Weights of a small GPT-style language model, trained from scratch on English Wikipedia.
Size: 9 layers, width 384, 3 heads of 128, MLP 1024 SwiGLU, vocabulary 8192, 22.2M parameters.
Architecture: rotary positions, no biases in attention or MLP, untied embeddings.
Training: a variant of Muon for these matrices, 427M tokens.
MLP neurons of a small language model. Each row is named by its layer, matrix (gate and up: input weights; down: output weights) and neuron, and shows model dimensions 224-351. Each number is 128 + 24 x the weight over its row's rms, rounded and kept within 0 to 255. A neuron's up and down rows have the sign that makes its largest values positive.
After each neuron's rows, "fires in" lists the words (lower case) most often at its 100 highest values on Wikipedia text that the model never trained on.

L4.gate949 [133 130 128 114 148  90 155  94 120 141 149 123 100 138 118 157 114 112 147 131 169 122 106 108 163 138 125 103  57  79 138 128 118 143 115 140 140 139 139 151 124 118 151 120 118 151 112 118  84 134 109 113 187 126 104 162 104 104 124 111 113 174 104 140 159 161  91 137 114 126 128 120 111 137 111 120 155 123  89 123 114 144 142 119  90 163 123 138  97 109 159 122 161 120  84 123 143 142 105 139 108 108 101 108 150 169  88  83 119 146 132 126 117 143 144  77 153 159 118 132 152 156 172 123 140 136 140  74]
L4.up949 [102 122 133  92 112 122 145 105 139 151 100 140 150 120 141 107 129 142 151 127 138  99  92 100 101 139 122 139 123 109 168 130 145  94 142 121  93 103 151 109 168 117 115 148 120 126  99 117 148 155 130  87 109 107 106 182 129  99  88 116 154 135 156 120 168 130 148  90 164 121 108 162 143 154 127 121 156 117 130  84  85 123 137 121 131 132 158 107  81 126 111 128 148 141 133 130 113 121 126 134 123 105 126 142  93 146 145  97 102 141 119 129 135 105 145 134 153 125 127 138 169 110 134 128 126 165 123 123]
L4.down949 [ 82 161 115 134 117 145 111 131  77 164  82 123 156 122 158 110 103 134 168 148 116 117 110 114  73 130 138 109 155 131 137 131 152 174 144 107 112 111 158 130 128 128 103 205 147 104 135  69 151 123 160 122 110 131 154 133 166 122 153 169 125  87 136 122 153 110 182 105 146 142 138 108 133 120 152 140 133 119  97 117 153 103 150 170 131 120 141 171 115 125 130  98 131 154 161 131 143 168 104 108 125 168 133 133 103 126 130 159 134 120 101  87 109 102  84 156  84 149 157 149 104 131  77 126 111 145 125 185]
fires in: "of", "for", "to", "on", "at"

L4.gate471 [133 126 112  87  93 131 118 114 130 113 147 152  88 108  90 124 163  83 143 182 118 112 125 168 143 132 132 134 120 141 148 116 152 161 128 137 152 128 131 148  97 109 122 117 105 149 152 140 125 117 141 133 111 129  70 150 140 132 138 168 131 157 160 121 147  92 113 112 122 199  86 124 144  95 151 120  77 152 149 137 141 121 157 138 155 147 122 170 133 107 179  81 141 102 149 131 145  97 113 141 125 109 113 152 125 149  94  89 122 143  91 139 101 118  98  92 162 144 109 119 110 123 137 138  94 120 128 132]
L4.up471 [154 140 130 111 131 106  78 162 160 118 154 142 140 145 113 103 170 116 149 153 128  93 120 153 138 124 156 141 184 199 146 134 116 173 108 102 120 120 109 182 104  80 159 110 104 128 114 139 100 156  69 137 109 133 124 138 123 118  91 130 167 146 146 162  90 120 105  69 150 146 109 145 129 134 143 145 104 117 103 131  73 146  90 103 110 148 153 129 153 168 151  89 114  76 114  72 139 122 131 145 123 132 168 153 109 121 117 144  88 127 119  99 101  83 111  73 173 142 155 120 122 118 161 118 127 162 106 108]
L4.down471 [153 145  72 128 114 111  80 108 125 189 111 109 109 135 135 126 106 107 129 179 103 107 107 110 135 120 160 156 159 121 126  83 112 135  99 147 101 111 111 129 125 148 166  72 127 129 151 147 135  99 199  94 109 119 105 114 105 122 147 150 107  87 141 150 135 117 103 128 122 109 137 163 147 114  71 134 110 146 168 142 155 136 137  92 116 154 132 191 136 180 143 105 137 134 111 133 145 143 105 100 138 118 101 135  99 120 107 104 111  90 173 115 125 117 135  58 172 173 129  97 113 124 114 137 109 123 143 165]
fires in: "to"

L2.gate274 [131 133 162 149 123 124 102 175 118 105  94 155 118 107  73  91 138  90 122 108 150 109 102 128  99 119  97 120 137 117 108 159 160 187 110 114 108 180 102  95 103 167 135 130 141 166 122 139 110 145 141 113 145 137 134 112 134 114 133 151  88 159 132 113 105 172 106 150 155 115 158 117 154 132 129 158 116 139 116 125 117 114 145 123 116 118 132 149 104 106 118 116 108 110 136 133  96 106 139 117 128 160 131 135 139 115 151 114 149 146  88 127 137 126 136 170 123  94 150  53 115 152 155 159 144 137 105 170]
L2.up274 [142 117 145 123 117 122 136 145 112 133 130 163 150 111 135 134 155 140 142 109 124  59 144 137 138 123 104 110 156 128  98 173 128 138 119 148 114 110 143 101 128 181 134 129 105 139 121 149 141 111 118 118 103 136 127 146 124 135 146 161 106 108 133 101 101 142 155 119 162 126 111  69  66 124  93 162 137 176  99 106 136 112 118 139 106 101 120 153 137 118 135 137 161 144 115 136  77  99 151  70 137 171 103 104 141 136 119 159 179 101 137  79 143 129  90 137 153 130 137 121 168 114  85 115 135  95 137  78]
L2.down274 [145 121 131 111 109 166 117 107 103 135 148  98  96 125 147 163 139 134 110 134 126 152 122 126 120  98 125 162 106 130 134 133 140 138 150 125 158 111 171 122 113 115 161 154 140  87 103 158 141 135  95 137 110 121 141 135 136 170 188 109 132 172  52  91 160 133 156 158 143 125 110 134  78 137 163 161 115 139 171  73 133 160 156  97 118 135 128 100 157 116 114 148 131 123 134 146  74 128  98  94 187  99 123 111 112 122  56 142 191 126 121 120 118 141 123 123 130 146 163  98 144 107  73 118 115  95 149 155]
fires in: "of", "number", "than"

L4.gate51 [151 161 114  91 132 136 140 132 116 122 129 168 125 126 123 100 155 158 106 115  98 143  98 149 142  90 134 151 105 117 164  96 131 119  69 136 138 110 135 146 146 131 128 103 135 140 123 108  84 113 132 128 126 152 111 124 138 118 123 120 110 150 118 112 114 108 162 154 132 103 108 128 147 148 121 118 130 135 114 125 166 119 129  88 140 168 139 126 123 146 127 106 124 100 138  99 122 133 141 172  88 149 123 125 148 146 117  73 129 126 103 109  85 123 114 126  94 107 125 196 146 126 150 165  87 128 115 146]
L4.up51 [147 101  88 117 145 157 108 108  58 125 108  99 164 157  83 124 120  97 149 104 176  87 109  97 135 121 133 140 118 139 107 103 173 132 142 136 145 102 146 175 114 128 136 106 125 137 134 113 123 140 144 104 140 118  83 136 135 118 112 163 124 115 124 134  86 129 189 128  90 116 124 152 120 118 105 102 121 139 124 125 157 131 126 147  96 149 112 122 160 104 161  97 175 123 110  84 156 121  99 158 138 108 186 149 136 115 189 123 132 150 105 109  91 101 177 123 156 116 155 179 113 130 132 127  95 127 138 141]
L4.down51 [109 130 124 137 115 132 159 159 122 168 103 136 132 178 137 121 129 127 128 130 115 116 130 164 135 124 103  79  80 149 142 104  96 113 154 106 180 139  93 110 111 129 146 107 134 154  89 106 171  89 134 135  86 140 144 118 124 150 130 147 135 118 122 153 255 116 104 182 153  74 138 124 117 145 110 136 138  98 127 120 124 134 143 143 135  82 161 111 127 110 126 106 139 137 153 140 135 115 131 110 102 136 167  67 117 124 111 114  91 167  89 121 156  73 153 151 133 134 129 145 131  94 126 115 165  98  96 132]
fires in: "to", "in", "about", "on", "for", "by"

L2.gate90 [119 163 142 101 155 108 142 121 101  71 124 108 115 121 104 121  99 138  92 121 157  89 150 142  86 145 111 147 128 132 118  88 144 138 114 134 160 133 131 119 123 150  97  78  91 136 122 147 105 138 130 118 133 126  88 154 135  97 124 167  97 120 147 166 112 189 103 175 144 116  92 100  96 124 111 108 136 155 137  98  76  98 108 152  87 162  92 133  97 123 148 150 124 106 163 100 128 126 155 173 120 147 102 108 123 110  94 122  95 104 119 166 154 102 123  96 150 111 131 121 145 105 101 170 159 176 104 135]
L2.up90 [124 154 116 119 111 158  79  98 173 118 125 111 161  81 174 123 126 167 143 134 107 141 173 138 149 149  79  90 137 170 126 134 120 160 107 108 118 117 103 163 151 106 139  75 126  86  91 113 150 119 139 105 119 153 127 116 165 131 116 122  85 170 153 107  73  75 129 145  81 107 105 111 111 120  98  93 147 137  99 162 135 120 108  70 114 108  86 137 133 176 104 117 116 140 154 142 162 163 120 133 111 130 141 135 112 130 123 136 109  99 111 129 152 141 146 124 141 117 128 129 160 130 150 115 154 144 222 154]
L2.down90 [116 148  88 101 119 128 124 108 160 101 132 103 102 111 103  77 114 109  81  96 117 156 130 115 118 134 143 125  95 141 108 141 144 152 132 171 152 173 133 111 134 127 100 110 116 151 112 117 138 109 124  93 130 119 105 124 144 130 140 137 124 154 101 166  76 185 159 130 109 101  72  98 106 128  88 121  99 140 101 141 165 107 107 128 124 127 128 150 156 102 184 106 124 129 140 115 151 112 148 130 128 128 160  93  93 162 125 160 113 132 144  83 109 134  87 124 118  94 144 159 111 118  77 154 155  99  99 137]
fires in: "the", "theater"

L4.gate344 [109 111 109 137 202 139 136 142 187 124  86 115 135 152 115  92 139 153 187 106 121 163  97 101 127 162 122 134 115 129 151 119 102 148 128 124 122 104 133  70 142 136 143 160 120 138 145 146 123 127 133 157 135  95  99 157 128 101 153 127 131 102 123 137 127  93 131 112 158 117 148 107  99 112 120 135 188 112 143 132 123 128 139 163 136 126 108 107 116 148 118  75 159  71 140 155 138 155 102 108 145 133 121 144 116 167 119 148 120 117 112 115 108  78 125 153 149 130 149 121 138 118 125 161  89 153  93 101]
L4.up344 [105 105 112 152 156  76 128 135  99 116 137 133 128 122 120 106 154 123  68  83 115 116 138  94 109 140 127 162 105 159  91 170  92 156 121 127 102 147 121 133 127 158 133 140 101  79 139  84 107 149 104 103 112 149 163 132  98 153 126 154 130 119 116 186 148 138 109 130 137 153 119 125 111 158 157 118 145  93 125 118 123 132  96 153  83 121 118 126 106 120 103 123 133 145 127 184  91 138 145 150  93 101 106 117 157 118 129  97 156 123 172  97 114 129 124 118 122 108 121 121  81 148 107 121 158 138 108 149]
L4.down344 [ 67 133 130  84 110 128 128 114  96  98 151 167  92 126 111 114 147 145 145 143 136 124 117 130 103 135 143 105  93 160  44 104 159 143 135 139 144 140 129 124 140 107  88 150 107 146 144 127 122 173 122 111 142 116 112 114 122 153 155 129 118 159 110 134 196  99 133 117 135 131 122 148 138 144  94 163 127  99 101 140 102 155 146 135 101 127 143 113  89 144 128 123 107 111 116 149 141 103 170  89 120 102  83 100 115  91 121 182  98 126 162 127 111 144  89 132 129 129 158 124 129 119 137 114 121 127 122 149]
fires in: "which", "in", "of", "there", "than"

L4.gate0 [112 109  99  80 102  93 172 134  95 152 145 145  89 128 127 139 111 134  85 113 107 122 197 143 121  94 153 146 132 127 127 126 146 153 113  99  97 137 123 119 122 146 118 132 124 130 140 112 150 140  99 138 106 149 115 176 140 103 155 122  93 170 166 100 130  82 116 125 114 104 104 112 167 116 122 114 163 143 164 126 146 138 106 121 104 131 111  97 125  92 106 138 134 158 152 146 172 108  87  66 143 113 174 108  98 127 165 138  98 124 102 141 117 131 129  98 144 135 138 126 140 163 161  78 106 145 123 125]
L4.up0 [139 121 153 114 176 132 163 112 139 128 108 111 123 136 104  95 126 114 166 102 126 134 122 150 108 151  92 124 128 137 107 133 113 193 156 171 141 136  93 102 162 118 160 158 123 123 117 131 120 124 147 141 110 162  91 126 128 131 120 100 120 113 115 100  66  98 141 102 146 151 111 106 143 142 121 107 149 142 140 101  88 133  99 107 122 120 146 160 135 112  98  99 100 127 109 141 105 113 123  78  96 117 119 113  97 160 126 152 135 126 125 133 142 160 107 140 141 134 112 138 152 103 137 108 117 119  99 151]
L4.down0 [175 123 132 122 115 114 131 117 126 130 141 126 134 143 149 111 133 103 163 156  97  98 186 179 136 120 149 213 130 119 142 164 119 112 118 131 107 144 143 130 151 140  93  86 116 136 115  90 117 122 137 113 114 121 124 183 128 106  91  92 121 121  97 147 238 140 112 165 110  87 158 124 116 130 117 153 130 117 139 141 100 155 171 103  98 139  87 138 108 108 143 147 109 175 131 107 106 106 135 113 177 138 128 145 100 108 107 128 118 172 112 101 118 142  97 112 138 109 117  94 158 160 128 161 102 173 107 126]
fires in: "where", "for", "to", "features", "which"

L4.gate180 [128 141 114  84 137 129 115  95 159 131 180 146  96 131 135 130 161 141  85 105 161 109 150 124 130  93  78 124 137 159 130 117 168 152 136 155 121 124 128 148 137  94 143 107 128 128 132 133 112  97 177 193 118 136 152 117  96 127  79 142 143 119 162 149  90 147 130 110 145 130 152 148  92 118 123 106 143 111 141 122 129 133 131 143 126 170 144 103 120 158 141 117 162 156 114 100  71 142 105 143 138 134 198 130 158 111 154  83 115  98 132 145 135 126 163 117 115 156 133 135  84 137 101 101 143  89 117 157]
L4.up180 [152 122 173 130 147 173 179 111 153 135 164 113 153 121 130 138 131 107 122 105 117 112 136 116 155 136 113 129 138 120 109 161 121  59 158 121 152 133  99 132  92 150 132 119 152 117 143 126 110 119 154 173 154 130 125 165 157 108 121 107 133  95 135 152 140 164 128 138 153  99 127 128  49 143 142 113 141  75 142 133 123 103 135 137 124 120 152 133 155 116 130 115 139 123 117 173 110 118  94 126  79 149 178 119 122 154 105 147 104 113 149 172 144 100 113 195 143 159 112 166 127  87 103 124 117  83 125 147]
L4.down180 [113 110  77 141 109 140 102 129 161 116 150 104 104 109 143 138 114 164 117 131 130 138 105 146 133 109 110 135 128 148 134 123 154 163 165 166 111 148  85 155 119 139 137 146 110 144 100 193 129 140 143 117 118 112 156 139 165 116 111 124 124 149 116 118 116 164 189 151 126 157 180 128 144 125 166 117 121 146 120 120  87 124 127  94 161 130 165 155  98 146 124 106  98 121 118 118 144 141 171 126 118 110 134 145 138 163 125 146 141 139 109 109 127 170 140  81 137  87 127 131 141 161  99 153 125 145 133 120]
fires in: "district", "age", "of", "number", "season", "year"